From a checkpoint of a small transformer trained on Wikipedia: rotary positions.
MLP neurons of a small language model. Each row is named by its layer, matrix (gate and up: input weights) and neuron, and shows model dimensions 16-143. Each number is 128 + 24 x the weight over its row's rms, rounded and kept within 0 to 255. Numbers have three digits each. A neuron's up and down rows have the sign that makes its largest values positive.
After each neuron's rows, "fires on" lists the tokens most often at its 100 highest values on Wikipedia text that the model never trained on.

L3.gate224:120115113121103135142160105143138145111152110130140131143127143143150163137150138121165147170128162137108133104116135165112093148136131132153142104103127139139106139087147105120172112104148146141080102098113082142135091140096138157119127113119142156096177139094111087081114120118155108134163153147107092089155126113122111117126113126146113140161157154125145107162100160143126158145141
L3.up224:142160072152148128115121108154141123073140131121109108133114100119096155083122119125097101165128108112121186140121138131141094152144104163118111119127133093136144145133145103110082130190173132169109120101104120145124114135107098124159095094135144085108113188150119126148167134130134161123100171147112095138137120146138124134127170130117105120091128114124156161081108073133158138130075
fires on: " of", " includ", "il", " near", "al", "a"

L3.gate536:156106117137108139167144122115129122131108097128130105147153141104128106080154092145107139113114087088130153133119109102119159106090091123123109155102136133133119115128141123150165095139128138157136153128151149165127111150181120127117156137072150120094114137113113155127125138124130096136119110129160136163125100133162129127131126147094136119159097153126151112120164136147112116144122
L3.up536:131143156121103138154140181111160137112088142117076148102155153162173118147117141155128139130102140149123136114115117138098107126149097116138116127122079122156117108131151136128159148138129095091087122175150159126146122138072090120161145184110143142139091145121105122114136144124149161168117128098146127167126115106110145135143134130100123111156136127152182070120147097104132137131150
fires on: "a", "n", "i"

L3.gate440:114149128130094088115125138140110112170159144137128162111056165130106130111143142084171125148088124163139112107140152150171107103104145140127110166105149121114163143104097145128105117099073139131107121128138087135145135135105120143102157123081129136141142129105194095153118156126152151118141124138142166151153120114146128146078118118126130133106110165127118076111100136104164098116148
L3.up440:130121139116103061116138129112104119173097165131165144111130125099156141102142124108153105106134144151115122112127137133153145115129139108124093144192134117132161109124102117117145094098129126080129110124170127132130088118093098136155134126091132149120156152145130088169140109135114136135136129161159128193131082130153107133105117129138173130104093163093104084120107108144102077071174
fires on: "h", "art", "-", "ost", "l"

L3.gate78:124067098129098117098150095112159126143122154147117168102132160076101099127095135080194111131151131144138132132135108123101110103162122134111129087142115150157123118079077170147125155166144130112119108146185127155160130117086130133132152100158104108105117183113179111105147158134116164131116126112146127123153091138100115137139083162153119129128132129161121107124134132085143124095140
L3.up78:131072160100135123104107120169143125145175151133099090112129136101083135174147113113155114158114102154153098146144116144150100132142121129118107121128179134100140149151147134126121101121066111111089136106166128093139121146124134124159099152100093104111118140125156123108123132134160138071092105115096125110116159163157087117116184118118146096131127121122105125074095132115139132114093
fires on: "oun", "ol", "iv", " att", "s", "\n"

L3.gate504:112102133146101125124126088147170147097093116097116136194147086139097109147131074113114164134105131072133106185105128135096145119140139077129113118129081172137137123124105146080166176156179143145094141117132114151123103181158115110153123120108145129094108146119144141115131131131111105124155124160090101118125118137105115132131125162160140132121110174144164066133103139143123177127133
L3.up504:134117119150124101118160120138150136085125136118066089164128104125141123141144123102093170124118128048116105159105150136119131119155119109114140112151108154136126140110096088118143137123123100111154139077120107124124104146158124130139112134098135095125078133134154142108130120147092091137116160155080102159100135122092140170117141130084134112160108138150143103087100101134118167110090
fires on: " reg", " min", " number", "pt", " series", " Min"

L3.gate484:147149089139159135129084143120170178165118135138150083138096113072135124081123130157150162142133150124135122160136154107121143143100093092129110098134125111115083133079116106141116154108111117109104118129071092163116122142128111131099109117145104179124114100156168133142121131145091123143107157142133102108125132148108124150101089147167115133091167164121109135170095112085114178140137
L3.up484:157144119116128154079146154093146143144106189109125135158139128157132183134098113149197085153149092113098121157184096154109115143130136139138096139133115132128103131159127128123131136109176127156121157108108127124134113141128111101176139117131107106118163129127123144119143158132126108114145133132133127083132102098157135146152109149190120076155096129146146109111100153124140110083102
fires on: ".", ":", "–", "ut", "av"

L3.gate229:147131135096094121148153126136154211108075129127094151096116119147146137164125161109127125148131156172160195165136135132133133135123105145117119104119101091145112139110107183148139124097134169119094125135136107112113144138138113122141111121128102105119119167110107148120131119116108120163144154119122106111159108141156129088083119160141088111103158129156140135098135113146087132141162
L3.up229:159143105122132131115128136110140131113125178140130130099139127145141153069098136076106118137142165122119120114119113111102155112109082171150127096116115093101128137105109138086122121119164098145104098128152134129085143091162105183150139142119099131121121116137139138125148102114128139139107116126112117178135129134142119139110156106120113169111142141168144167141189120141153180138108
fires on: "ail", "ound", "al", "il", "ed", "ce"

L3.gate168:133109115131105114140142144129156139104106102119144127123127139076146147124156151129133118146113112106150135115111102108097164133094090159127126104121145109080120117130091119159132116116106125105174131093127149134112100151163133096128158170125110126125137146138091168110140101148103108120090164129121115110115095076155136140161163145079106117160102142156147120166146118121119165137111
L3.up168:090128130107139147108150150105140113142091086119114141127152119111131088115134148101139094149120105137080068148122133149140137102106110122144118109095093120125172138121133137168141117148120075141093107093168166130145142141098097149107155106129111090141098194145118091159143132054173086155130091098132146134138120095106150151123148129135181105152133130119124138099143086100130170119155
fires on: "a", "on", "ug", "est", "ou"

L3.gate489:126110168181102121129106129113131137111151145161104161180125136148156141113130121113143199112132096146126173146154132120139126154136118116079116141151087134090104160106151151116140184141148136125136166103115154161117147109147129121071116094095136120129180114133128119135127125114182110171146097103142109127125142091102104187132120129120111118124135135153152105119112089118138141133138
L3.up489:141165140190106099087123111163137138107119159121149141146099109153070112156097140147124139148140137104156136130124133139184121163127100092122174117157113145104171100145145162118171157088116115124152146146150134136108143100074106123128125098107146124109116182127122101150141124121113120130167100135140133157151159120119144110071151102175121091134161155133159133120166144139120134146119
fires on: "°", "\n", "/", " number", "ast", " first"

L3.gate520:118137145123091160165141116135116120091128132126125169110134131140154133156153101130115138114084098088096091131139188071116138130131106123140114154157092133144123062136170120091158188115132146104126119103114157112136080160143095146134100148102132091150117128113137208132100158116117142150130154098146122167146135153131159143133124130140076138144119147129116097108157072112135142143103
L3.up520:132133134119102169170130144123125079109101094122117140116150132113152138169113086131119139113127094112121141115117160085092128126139138118130141151105148179146130107106155092084105164136109179105164134138080144095109118182143176131140115186117152124104100121139139168117122126129097105106135099147114156154118131075166164130150125166156071121114103147138121123115164110100141121174166
fires on: "in", " min", " Min", " met", "min"

L3.gate318:082137106120098077183146124144108135129099138127160096116139092109121153103120158074124151137167132093127113127152156128172155124089123098191141148134094100124081125080156116143137106109112170104098163089149152112128146138115125146160117146145076104169140107132139137099142131144093128131137140093105158124140122181098096100113081092151118143185138133094113120154101128141108132127132
L3.up318:154102117168099162112106138148112140105163112151125149142143150126135137138167099138119141104122163103101116107164176134175095121119120120128107131154115150126121136112148134116163146094133121132127132138163097113113115118071200095093143160120137098127145170093152111121120118111111136097147094114171135131115164109150089142130126166143098091115105136085123090167128162111164126115092
fires on: "–", "/", "-"

L3.gate454:127182117160119089107123087100145149088140120133120143132131099164105142109118120137107132113130149152111130117148156121163147132111112149107121136109118154127149147129087116129147092142127112129076143144151121107114146123124107097158112117133148117156179179125154128152119144105123136109156117143123130150177105119158102115128128138124117085142195160087180130101069116140094115121091
L3.up454:140161147177104114116139133088148156128135125164121134089105100152155115135172128126134140083143153150104132104113129124131115132142154086119130140138186154112147152170182132157122138124139116120123107105101124116083135116129057115098172107141143149111145110136124153141132133156146137114117119122149143111134127108099093126106161140153143116157109149102075151123122113150153118097141
fires on: "-", "h", "el", "y", "her"

L3.gate120:119137135158116131115149122104124105141124134112132122153115122134190133106147108135121103122122108147131168138154122109154150119111072112118131147117116101181135083101106098104155127138108094127093098138138101146105054184124112152115131156108125109136136145101166145137132133100111088126144194153093113132137103115159144122149153148158130144143068115088134116101116144123116121178114
L3.up120:143164123099153113140143132088135116106128088140116100120126138169133146130113137127130114113157124135161083105136110111167123123168140088129129142118088120133131129127171121122167161083151082095139133122126155134092145153089122132145139151152117170109144090108113106123149115136116151132147139149073136152118095114139156153171103195081096113116122154111086152109129127125112140101152
fires on: ":", "fl", " Fl", "ian"

L3.gate150:167127149108123120173157150105129088136143118115130143159161169136122100096179082087140086130113120179166183123150137092103147124163093132133154126122145187129142106046125119091129143131157103127126140143160139111104126142131099137105097086107104127142102123083129144165145133118149104076106125130119145158158155156104095128121117144131106142093129124110085151105148108112120102152093
L3.up150:140115161095103105197112126128114127126097120131128115138100115113135095156155117137116121139104116137084178118110112130071117135154124186101117145123108111113082146117109165131093121134137118123114133121137120126117097146103128156101084117155144117102078122163139180136107151120170134111097104152135122139100116153124133123137143168148123096157125174131163090097146144127124107148158
fires on: "ir", "ad", "ign", "ud", "n"

L3.gate172:117130131122132144170140121132117099103103123099138128115135186141142106134145119159135154169131142113131102142135151100102081145144098095128115097120130146119107184137114153175127113149124134161163139089103145137124177135071154127114136100128141156124136119122122158077104105127110103149098134141121105120147127123125114150114095135171122117103128118117111106126107099161127140106130
L3.up172:113128136103120122140105102102142144168114117125118149124110129131105155154094097112137121154141134199110133185150096153132091140109122127138064179149120139117139098128105114119113113100090135114104108123075118180141148120139119102119108127090111113085125107106132137112092166132102120153115148095128119139104119146111114157143123116090149167136154133153128133122128117103087143116087
fires on: " comp", " Comp", "es", " exp", "anc", "sp"

L3.gate364:127134088138114121112127104105152106158144128115113147107113119104119130140104136121153158114121147129199150119147134122161129119160118104134053106109176127129118133079112122088192172125114080103113135135114132152100105144066167134103142104112127127160134090120186179142133167131148123169145121108115081116107148099107092128108087130123122074145138161108153132140133176137117144109107
L3.up364:072153110095131085127088109128129136138138159147144127091156139150127134136116110125126105114105117134137147143109111143130161122116094130132128117151142133093104126133076144134153147073090141119101152145139115144120131151140139106139157134113139135137155093116152161171102149075140097115154149173145109084077113103172127127080134159133120121138113179118135120128116171149137112081127
fires on: "–", ",", " publ", ":", "/", "ist"

L3.gate404:155110136125070106098117145119087155149171087110131154177125114090110161134147145083122153150133120161156080127142156099134072121131110160160141133106127149136117092112088145119186106121105183119125148124144130138080096165127128115104148142123151142172106141117187145142093121144121118119098160117097139096125143167112130175110122121121139129141152116151109109100186119135128117151116
L3.up404:113138116115135104143123109171144097138135134133132117093166116130123146184109104113099164132131146149151129135128155174157127112131172145147122089110160091104125175087171121115107125125108136120203159134170115104116084147152123127112149113139118085111100094150125138108135142128141132120121167156120138078125126158131114121111160148110113117161114126122117120160112126123135135162139
fires on: " sp", " app", " Sp", "p", " suc", "pp"

L3.gate556:175132157164125124148134101112109121162161140158107110114110146140166184113147140168118123148129128082124171141147188104144103133115097130104095164123114139107131131145146066123119096125146138122145135119122110159118117123147128099150098115085116116132149137125144144104121141079149103159156162111135165124158147075142134134104100108187106119126093131175152143134092136101130115146118
L3.up556:132159134149123129148144127121129099179121084137114143130159145115164188088146161124149074099127130113163153128140189126127162138137103123129136182119138148092124139141124079135122077150153154115142145150144135110089177143129126108159161098114138181166122123161076124117121122080109144178090073071114122128156164136119094103097143130154161121121133140145132128131125137143141124077118
fires on: "a", "un", "w", "g", " of", " by"

L3.gate408:149096104143127125141140132116137135140127062141104091124137149111109139146127110166119153165067158118134157133162168111115147153097120154066130163157158118132141097103107145103131097098120127057124104135145138140114131111096183157129108114141164144138104128147097141147129163140118122134145112115081119105116095136156147124118134115145136097123161134099104091145184137146133163123099
L3.up408:107103148111152146155113152158147141146122129100124127111113135134141106170125119143145149155124150095165131163148148134166126151100131134094118156156130127116135109094135132148135140124108148086165119141171096170161150104103142152108138113142120143090088129128136155145082141123103126115144148102104131124115126141110167137132141111152114120120124162114118118177150142168151141127101
fires on: " pro", " Pro"

L3.gate535:133079128116128141127160110115121106117147140126097118164156155113117117128100129160112139124102118107172141122156158127121117127134131126177112145098116134101124155139155152103168137147141090113088165096145107125082095156066152151147127071123095162140123163132142142118154131084137133100151124081147133126110119168102124163138118134127126119150111140141126160090180132171139167112132
L3.up535:120095107093170180136091135131127112061090128130140175106161151155094100122130091141101101105122123119132103107111098145118137106135133121156120099128135155083135127118133161140122096128118121131137161105132101138118117126111101142123122159111111136129081121172151150125160129137074113136190147112133120130115141153099100156158147169124129103140098138136107143112185153100128157171147
fires on: "ate", "es", " early", "s", "ater", ":"

L3.gate409:162120138120095155142150139154111149111127077143117161164055115145146136154122122070117157115134143135098145123160139131121144099097134130118100112119112121156123089138091144107151156114176098113163165056145103191152157113121160119110128046098070117145167162145119103135120124132119143102152129153129141185111132083126120123078131116110161128114125104121081138139067137155144110157131
L3.up409:127112084133132124164178174093137120119099145125111096133129102146094125105132130166140123102150134138149112070094112127143149141151125147072129162124094164092129144136145164146142147127141101086110140111137152113128119143143110137089114124107095139133141140099155168142097122090140134141117103119132142137130116121172099148165145140154166084098126111147142115140107124149122057177108
fires on: "-", "ff", " 16", " 18", "if", " ass"

L3.gate211:103143151119140107114134121137093110103125121107120110146121140103105104140142118132137119193061155098137153116122122121141096121154142131130174139173102142062120136092130139103139129067088135125155127108111139108161164113147128137121091142124143142158102173135169151118095132165130132122110136153118108119132122164109127130139149094149111159119137137160103068142161133108122145118141
L3.up211:117110146133125150120153131139133098130150120102122104112122148159115143169119113123137152120119107136110168158079099110176077140119130107093109109086080135135131144106119114103110142116140157154141104092141149107165141124113172118137151131146159137114116144121108139100082126130123104168124142150164122092089140104108135182127142132107138141120068170093134128137132138121132156143140
fires on: "j", "ay", " offic", "ist", "\n", "ad"

L3.gate470:149114095113080106097140135153123171159178137115129137133115113132097126147172114145142190133162095128144101107142159136128100130097129109146135110134128165131121154089143129110107125103135136154077111072174145116093146185132161121143143104164050094147124120109150141161146132142163186106129137106141148139149144146175140148111121178133141123121105137124096137157107129093098133102142
L3.up470:153117136138098106153144158110101113148163130103136183116116078118092147164091090141143137140156107087114131125155119167152098114118115134136154116115127181124147160114095127153126090124155156115113147134198134134092088164129170143117129170128152095132151121130148168194135117185149123128163111129136116125145153170093151118125104161125103093164110143127136126131110156112108133091144
fires on: "–", " stud", ",", " |", "-"

L3.gate304:152159114103112090120097105124181116120094103122122095122128162101117091097151114134134141108141128134110107145160138121123112109126122169164110133157121108137158123137091097124165160179112093142115127132176134152127122125135119116092175107129110088145131112154129138163155165121150125163174159153121161173092097152105091060069122121115110107164144145139130141138154131098096104138132
L3.up304:111075149110171104138103133157148118096118068127146114154142131109129096124109115120114150132131134111075133134144118124095123122163098117093143151090135090188152146056102128156125128141131135140136105142149138118152149132114166131110098166155099120146124178114098130133121144135120097176172124100160111142104139121117131113163148111144149126145142119140120085122135111120146159162133
fires on: " information", "ology", "y", "ography", "ics", " music"

L3.gate403:127151134136114162116124085095109167114153111131074134133084076170133115148116117080138167158129114136100132155122132134108107131122150130079153118113108101136136159160135093136145141135131127151164145110167163142151107162143101129176162140145122134118096176121164198099116121150140110124127145083154117145116116133115118124097150119074105142143110134131143127110129122107118098120107
L3.up403:109145159140126140159119130110100103110177114122133176116075130120081091120143144139104095113103097157163104117161147122128160099095132138090132138114101120115067123111126150136155143148120126140130094085134141111213114119125126115152153109154134174129154169113088127167149128156139105099115124121152110167139138082089128135142135157146134159153127142106151094145125151108132150127122
fires on: "er", "l", "ann", " from", "le", " f"

L3.gate84:104152121146087113144118122146138131112138183193092131161171140129114113155155126118167130155115121137136127162168139117132129102132162172115141090119153128126183154145123150089113130117122145111185105103127140146105165141091143088123112127186103145139105109172120142127073162089161113106112102134129160178127126144121145076137173140125126124172133089108146150106150154141115165104108
L3.up84:128140102117110140130142104146054141136145157141131136161130127143102140140157118130110098096175097112132147137127140095110142127138113152121103111114150125097129158145116123142115129096151103095129127127153121138103153121150109104127124107128126149160117118152164150155126110144061150091134090078123146093162133162111178115121129060113142146124174140132105120121154158172123074095096
fires on: ":", "H", "l", "ro", "\n"

L3.gate538:114134122136129110145157108119124125142130109130150141147122115115114141116186126141121125139142145114159132106177169149178130130121186148150124100121113090135085129170164138111120120140132162114115158158082109089080096175092134132097114132095099128142153125107131129106125131092122132149150126100118137125167107106144104121181103126142136111152133137140106130107109142101141128124119
L3.up538:121082086115124136139143120132127112134098167120096160094154114093077102129109155127112119141150081134105155143146146156127096132162176132157108157140114115063122186103139124124159125119121134119118143154084128146149100144152109104125118155125164112132155175174152111094103139130137135110137106123143105121143138121102123107156149116154105077126127096081182140110141111159128092132163
fires on: " and", ",", " of", "o,", "al"

L3.gate506:156128125148102127137104093143097122152141126156159146198136104108111141185167138140112138167158125088114117144109150102132120139123134111126119148109096153081113089120097158135147112146137103119125098075128097157167130123114167139106144116117106104152157128130131106144180134149120129134119114142082133143120123151118146108121135120135109157127134106136100125105121121132147112140090
L3.up506:146133139106157146113118096129136104108105118123148121133121120077154144158135173109081137142131155119137108107101095104125076136140157164137145145107140111145143110105152131111140082106149093139126120118093109160148131124124155122127126113120132088110119079159113119123154117163148095136114112162074156139107137150108161151120128107167119136078107095106076117101107093091120098121124
fires on: " Russ", "and", " District", "istor", " Country"

L3.gate486:140126088111120116137158139108139137156154112124077139127108110116133118122126086152196118115131133084175151144117128135166123142146115174126127134138093142155147084090098140127099103134120153116129119106139115136120083106083153128128068140124140095096162132104150208101116134132135167134190126148156110150120144156104130128134168131139135145137085086132115099103135097111141084118106
L3.up486:114124070140146110111094138118135106168198163111125140168132120161166117123122128104123106123130111136103114168125149131095125120143135157117115090112120072128155098126112148155140102119159113136124133110139116158185140130145095125110145128160177123130147135127089092137135103157141176112161144111137114147160125140144109120114155133146135144149143091123127165089171119107111124148155
fires on: "ed", "ew", "ative", "ose", " of"

L3.gate568:144130114149108147161141122115117127108095178152095169148122086111105137131152126154144095122160106126123101103135129084133149131119157160141094147114135111073118136150113099106145149123126086108140164110104116142087158119118092086100139131176133106090097107105151112120122114124158126148094126104140149133150147162127136140120151136107097120103151093118150158128153123119126129103121
L3.up568:081105122089130104133092100125168197125132163130125128130159137110168096135094138111124126151166122165164135135101082123154103121109146154142158109068130129133138115096142132146126132160103144121147102150156120114094111118111105139077120112143105151130131118157129130079109133150130145108114151112103087110126146146096160158131172068107113125160099115142085136119143108094109129148111
fires on: " sp", " def", "l", " Sp", "res"

L3.gate129:129090114143100073111142134167122152126114118131161134199136096102123137090120133143121111183134078160116131142133140133101112130069107154162119109121127104127116093162132132116155125134087161115117147102192087135082120139132074141106127094148120138143165118154145113128122117151109119127123146144132135163113130122103104107066119168141087117109153133129105118167151162105153135127109
L3.up129:151089156136125122146155128140099110129138122136125108158111089100117145099117175167123100136117114137144112108139101169084087119081148150147139138138156021149128118156162150121163117126134137118144134159174067098141105128143096156122147120165159157107130101143139142127121087113116126137136132149119119151108130111139134123098109161124106149123116136117098134128146159142174129133128
fires on: "at", "h", " Wh", "is"

L3.gate208:049094138120146092151163138117174086159154138097159133155156148168106095072152127117132096095116140155132148115114102104158133073111093124149109128129152167114141126129129135117130144150125111101131122115162106135141128113130099130134114131160137151122116132085132107149125126116097142167143118142090117154131103133129160122119129147168094130154146099096113103185114145129157148158143
L3.up208:126147139115126127127148140141142144143186168116158149143127121114099096069106161109115121126143143146124137103122122152122137119117120106119120161092135105108133172116117140111152077126112078154092118096112133092105081134119136101127125132117143114146139157117139129121155134120103112149126095147104106133090133103131161139129085138152090129149060141126115142141135144122128108112202
fires on: "is", "et", "at", "er", "ud"

L3.gate406:140155105130077084118141102118115139152099115138087146124150093119123115186163134113187126142150117145083180133154146121142105130121132152101090156105110113094117158107135135129111166108112131162095124128130105149156111106153120116100108136108098133116125167137155085120101137099137105110116136134144162131139113165152114155155113119129116111115159110132142096138127104119125079171107
L3.up406:097131141119178121135113105125118104158188163146109108135072141133093148130104153106136106174128140106151143132166165147145175120152112135141124123116117140143143178139136173152158086106122113190173104109074128128094127134136143140138088128154151154148120143119166116053144136149129121148080126143108172129177091150168129145142140116146121134117109148151146156122108144125173150173161
fires on: " Cl", " Comp", " Rep", " comp", " app", "gr"

L3.gate276:115134101157131133135147082173126121104173149100111138125104156101141117123093148165092153118122110127124146186159189139125114103143146103090138126116073113141105163160137091110098097159094127121118108116172097089152132142174126169184122110136098109136110127155133104141121181140117123133152144162102105102127102122122135119076120114127147140119122176130130101159155119144167161153102
L3.up276:163185125146104095146140148181120100125163112135151175100109147091128126142121098099124131133088095122119181136116106131139122096187127136141136100081107148141125151132141107116148097146170123099090140128181121162172109149155110127124115112113139102110138129149132112123130131153081168071187101098112116138118126129159128109130125199104164108116172166153170093161084101159124112131096
fires on: "00", "pt", " (", "″N", "ant", "ated"

L3.gate209:107138132135111075131154125129145146119135124148119144118100146131131157114097150094154122127130123148148109126132155131152134125110148147131134138126085113104102145091132125111109141115167156169149136109125127064118147190146137116141159124120158083159149152152079153155087127132150125180094129158135139138116134110134079126146169170151122132129128168132095150155100149127113168111130
L3.up209:154108104150120118159109135138130104164127116133097160125102090118161094118130140148131135135157109155106109101154158131132123098165128175115096180151138116135124147125132178140123136125172157163096164084116150146127105117112135143115130159122081119123121140112116156104160152132098120119125113157134142138144118122115119106133092085159145131098162121148162137130106132154093132141126
fires on: " st", "\n", "ign", " 3", "est"

L3.gate207:113121125135117142119114184090134112119137113122099107102119167174131111103118149120082126088115117137128149155113148178159156123141091105105077174113124147145116128151149149120140136173150056150163110110112121095127111121153099145115090128119099127146144158149155133117126158119156145107122140124126133107132118123171116128142094085161146155107153162162095150122135116145137160132115
L3.up207:143127107158134175162123126152153107119148124119123116115102135126132106094174148102129116101184133115129129150124138141205168165126128121070107107132096152089125112156142106172110100111139165150133118118106130121083129119145101163140118128084143135116132128197139093143104116169110145141110130097139107157138111145119136128129135112131137116122106111129102162124147108105149172104130
fires on: "a", "ing", "ian", "u", "eng", "g"

L3.gate516:125105122110113138151133083169160093150145108102141132103140161125131106151092162171080140108121108124151144111164125160171144140135169155132110113117115117148117131155182134118111134109148121101086129112151096119162121147108134122119169112150132104111156103133108164154118157153144141152120129090114101103153127136111088159121127141155133111129152094089164100125173126158126103125122
L3.up516:068113089111142158113125168127207098145145141110120114114152094128116151150099112132167140110155136135135169131127105117144156108132079155123118121112167110135124186128112118143130089141136150130110109135131121136116135154122133133147088114178110138082115119102123094128145142126157138143145120132141111118116093121148086119153153181153127145164195147135160143157151103168126102167112
fires on: ",", " in", "ro", ")", ":", "y,"

L3.gate27:085120107137120121155121141163151103172140105091151117118142128138132119126155158149108129131124146135114101107115127118129126129139144127161137091112135136151086137126148152120103173126104096112186139111130130125069123113121136133135135143120106125112187120119171152113103147125202156108190107166111127137138095129133110174154139144165116133124139119151136083074112156123117139150191
L3.up27:113132084140143122112108093118142090150124089100132093115117108108147107104147132170104128127120125112131153129134104113111074139103134137100152120138126083107119149170100089127160130128089117154148103119115134096070110087134134145127100166107108065157138100152132152133151119151125149121146141122102144129145125152104135173139146105126116096123134115139139132124092143147192107104160
fires on: "ish", "h", "ese", "ber", "ian", " English"

L3.gate225:098083078071124150140140164137181148143149114118085098109146159103111150107153140133174119148148143105130125118144143167157141118127144140151136112095112116160162133164110132132171150108144212097138123120113107158159154163097151109113159124110135103146139163077103122153095134137123129132124132121113155120116148137116088117155115147099123114130101069081146161135155082077163096107101
L3.up225:121133124166136138089091147134089104120159115159131137145120156114123155084129096136173149117185176108127117154132145128124129119103138127146092113124106162142080127133161172119126154150143080113133121117120109164145129112159117141183098091133130119062142128058111126107156121117139141129124106149132149166171082120139121116137122113164138089085134137146177122122142121091102136127121
fires on: "ia", "le", ":", ")", "s", "ins"

L3.gate333:116160166107137110170122115153108074172144134138137131116143171139167115113111112117150118137128085154119162146158143118089120146108090117135140115103128121117106129108106098106146121048135143136126157094157138094160126131098143110084121105090120173166113166118142162167125129113106145113153160093141105138108102132144100138119135132104127122143135126133127120137097124144077146141148
L3.up333:192152067112103138152180122148120147127095101138150151157119107126138107138111107168140149165134097171133102118153120112099130135153123109106098136132093168167116117109126107149103113086179134115121137161132160121083124132105132154130089135132081156134137136090144140126164109121141138118167132133137151141110128132140152131094086099124126114110136138165123146101129115123109124115110
fires on: "-", "th", "h", "if", "ut", "ult"

L3.gate162:123108098121076117091163130133133148124142162122098162137151143105127156123131130131132149149153125165172186155167122101118138133137137142109126098156078150127116170104126134118109130127111162116140148147184123119114103146158149094173154071120129096146122149136146133101157122156118139132106106139119111095126135122136151091141181166133098098113117160102139121076140121180099125126096
L3.up162:142125139113122147143109141153116156130154121098157175105121135119097105190145111148097155110122102175126141149089145113090136114139119104102150130124093184131166162122117146116146141140084152144132133182172154150166115112166153144119144095115130138142152147135129072135171130131136146077136119118134131152145128148154159100094143114135095153075110125132090115106112101131150107109129
fires on: "en", "m", " not", "\n", "per"

L3.gate434:161113131155086144145123103131116125132123112129138182160164116117095129156120116182112138135158091113120121157115135122126137142123136139098135127149122142141146094128158148088116147119148129113110154084135151150126169173100152123104084102158052163136197109111173155130137140158169136088165106163133176151154140145108126129118114172131090129108143124137113071145100151157120121149117
L3.up434:165172147082145097112146130129158170139119064163124090105118098142105152112129127141107119116154126120095111104100127120133120118162210143117110144132099125132137108175165097091107131138140094111111110102102153131133131131120134140126103133153115132144122079127134128137118148111132120107136118124086177162135138105124138130123129141084137082070154112106122125168083102164104124069136
fires on: "-", "|", " v", " 13", " ("

L3.gate122:084143143143123147095155106166109126090145146118112153170118111111116130146151119122158144113163125077130136171220149075166140119145128141117167089126134166085136152127157127121139138118135117124128119139149114143158127127123142098139141075094103162125131110122159128130096133174143085117140108129162147131119093157114154155134129165181118116174142142143179117160109112157122125114120
L3.up122:114134147133118135145167097203107148105155128139095134141110107131145133151138130103157123103141161116142126155123139104191074121193141164080104136148121182114145125119121139116100135140127142134091177152149153162136154144097153106142127131121130126134103151126155097128156116120149145129162137127173142114116123172095189139116102142120149152094151125121143103147107110158158090142149
fires on: "\n", "/", "ant"

L3.gate301:133099089133141157164155111131137083126103163127142138095116141128127104103136122133128115130056151125158139153089161148125117141107166150163103154088142095146126114135128137134083177130155097127120148100143165112161124114099110171128126093167147121132116128147093146109099143109119131178122124110102120146123143148143164131105152144135093109113145126146162141081163108169124155153090
L3.up301:124157090144113051102148130157132160116139182124180121125112138133083109106143107130122125120141122110133125138124116115121119141141171105142146107120129148144134142119119109120113113154146161096170142128134153129161138064149120137157099111114113143171160112121119174110149142082149148152107077125145111146153190161112110126120144126124095121137102178107119122166151073110133130141119
fires on: " due", "ack", "xt", "ue", " ext", " high"

L3.gate227:093152116123136144114142091122177171140109129110132140153128179120148136096081122147138118103135125110088176089147111142152161123148120134161115115121097098136139130164121149088084133128144151125135143127144141139125139152126148111132146101103148078103121089183149166113145147118110107177174132137123121116128101107130137136125100161128116124124129142136177166146108138146138178102166
L3.up227:082107091160157168119122138156090119115148127122162137148125156102148134109143141158134129120131134085131078167088151134114137143124119132159125054094156091115106112125121126102086109148121177141145134119163111108134126138079131133098118126141131163101096121139116125110110139129057102114125106160120148099095115119106117130131107115117127125148101073100101115121126142109157133112110
fires on: " res", "il", "ail", "s", ":", "eral"